Weights of a small GPT-style language model, trained from scratch on English Wikipedia.
Training: 737M tokens, 5623 steps.
MLP neurons of a small language model. Each row is named by its layer, matrix (up: input weights) and neuron, and shows model dimensions 48-143. Each number is 500 + 25 x the weight over its row's rms, rounded and kept within 0 to 999. Numbers have three digits each.
After each neuron's rows, "fires after" lists the tokens most often just before its 100 highest values on Wikipedia text that the model never trained on; "fires on" lists the tokens most often at its 100 highest values on Wikipedia text that the model never trained on.

L4.up741:495473537486496507518497523531454512488492491566489484508480514510515485510473483503519528503457537510477450501501489520503526494499492492486530527493476493505513498509509475554478455479466564491452509512509475499490474501482483457536526477470519510524487469504517448514527506511518454460
fires after: "-", "\n", " (", "\n\n", "s", "q mi"
fires on: "\"", "\" (", " Time", " ft", "===", " ("

L4.up554:491510509486486467509493498505443474524428475518498468454502488535527509513506483495476494519472482507466508531493514520500528473449497451536493541494503491507526507516457502536517481462522506477467548548491523478439490526501484500526552477466426505553488488486473509447511555528491500446
fires after: "\n", "-"
fires on: "-", " Total", " Gr", "- S", "- P"

L3.up922:488485493474517505505513492512480498473501499487510448484514539486509490453488508473501456509468526518435487504482565518476536496495542479525528493525493491494526510506501482488552503484498506477480477495514516560480545545503494471461518488515430505492512498492492511535484546529485458514
fires after: ".", "\n\n", "2", "===", "=="
fires on: "\n\n", "\n", "In "

L7.up425:473509488562513493517524473562496482513531503487518479463523496469469511467529433521483530428491477458478500492491507508500484489541501481475494518528514489462499525550486516514504520516462500505470526523506496519477545465540476481499471489507473455550501504504529521491504500521510506540
fires after: " |", ".", " |  |"
fires on: "\n", "\n\n"

L4.up335:476456457547521468526480511507518503518452480508480486456464498492501498511492515471535520510461540528486490523501551492489511468502491497508474539520508561496525526519460471466541460492498501508467481522527460475460486519512478463476510498460480512532471483502534545533529535497447460487
fires after: "\n\n", "\n", ") | "
fires on: "===", " m (", "|---|---|---|---|---|---|", ","

L4.up529:516504521545455481461488493527500470494481482507514517489536507466489518487531546490510508533504526544490501483509497489533530509503535488469526517484489481528492456545450503468498475483496565511506470493498523495493484498484494442487499504500509516525532557516480494530486541495502474463
fires after: " (", "4", "5", "3", "7", "6"
fires on: "; ", " | ", "a", " | +"

L7.up732:477482489504503482471494503530506480492492495511565479488506535448496487460500495486492469507501524485500548516549540526471472475509499548513502519479519505521530505542498473473515543502485482487522487492550499499490501454457531474515491519495537508502542522516532500495482522490499508485
fires after: ".", "\"", "\"."
fires on: "\n\n", "\n"

L7.up128:519482480518462518468502501507511495456551518503509515472460494476499541520560499507500473467524497505522498515472493465474501445481524544496486515473496502498522512498464522517520519502469517437550481483561499457496492515525525448532499500536461507506488478513503516500511489496502483517
fires after: ".", "\"", "\"."
fires on: "\n\n"

L7.up844:490506468525489416471497515508502474470535531525534523517488468469502558519520483527487502487538486514500557475479478469478497505509483522477500561481508476482514523525500549472526507478530537486471508487519519518459527480541473495513490507490513492501470496533502489475498518542470498501
fires after: ".", "\"", "\"."
fires on: "\n\n", "ol", "ro"

L7.up976:517461503506516501490529464502458487490509523519526479478533497480496515510549478496485519549508484524481495473479527521497496482496518535470513499518505490474536508505477488486475485447484487470440494550561506553497496514513477485478544498498486549540485501509538539494481449528507464528
fires after: ".", " |", " |  |", ","
fires on: "\n", "\n\n"

L7.up631:479507525513500475579539502521506494496480504486543501482523558450477526475511505518461504495499496510501492463496488497492510440507544512491473527501498539502527500528474470498523531470472483462510491542531509458504505523519475476513531506496452527527490412451495506522473488515488519512
fires after: ".", "\"", " |  |", "\"."
fires on: "\n\n", "\n"

L7.up836:494463497477522494477529509513510488489555530483503466497490499483516521515532467495485565495518486513454499497516507517497461510509500496466480514471545478479548495506496483503514508476514533457458499481548505496456513491537471449481518486497499478504511491530507505503485524531471518497
fires after: ".", " |", " |  |", "\".", "\""
fires on: "\n\n", "\n"

L7.up798:482512500524510498498507491502484482468490497503533491512506566501480489466506498490489476485460482488488508487468584526514510528511517520523458545503479526482520560568471451523526549505492477466510486503513480478490504495487531499505545485515486478519460474512511553509494442542493464442
fires after: " |", ".", " |  |", ")"
fires on: "\n", "\n\n"

L7.up18:521527526489432492510509475477492489475498525491487502503535491485486498514537498494481511440473455509504546481493485503490480492531560525489441546469472500549539517496469521497543527490493535491498500524533544483502568526534476508512514505502483522513507472509542528486501528531477480448
fires after: ".", "k"
fires on: "\n\n", "ov", " repl"

L4.up258:536453508511455483528493531506507471528464466556506480494518507548515507485494529524529480499505495508456508527523545472518499508508489470479539523513498475509492501501492502487494485521488551475479504491523496475503462506498480467481530487482507496512506510509521447540527542474495433511
fires after: "\n\n", "\n", " ("
fires on: "===", "\"", "=="

L7.up996:497525493496537519514516480487508463478513473514504484488480562472467460473548498507522442497487504495484548484489547497491537516503501550507483508470536546512522533525470499510574524483490542480499494526568493497483503488528538447526536492484465513542510488487529500504462471538496487505
fires after: ".", " |", " |  |", "\"", ")"
fires on: "\n\n", "\n"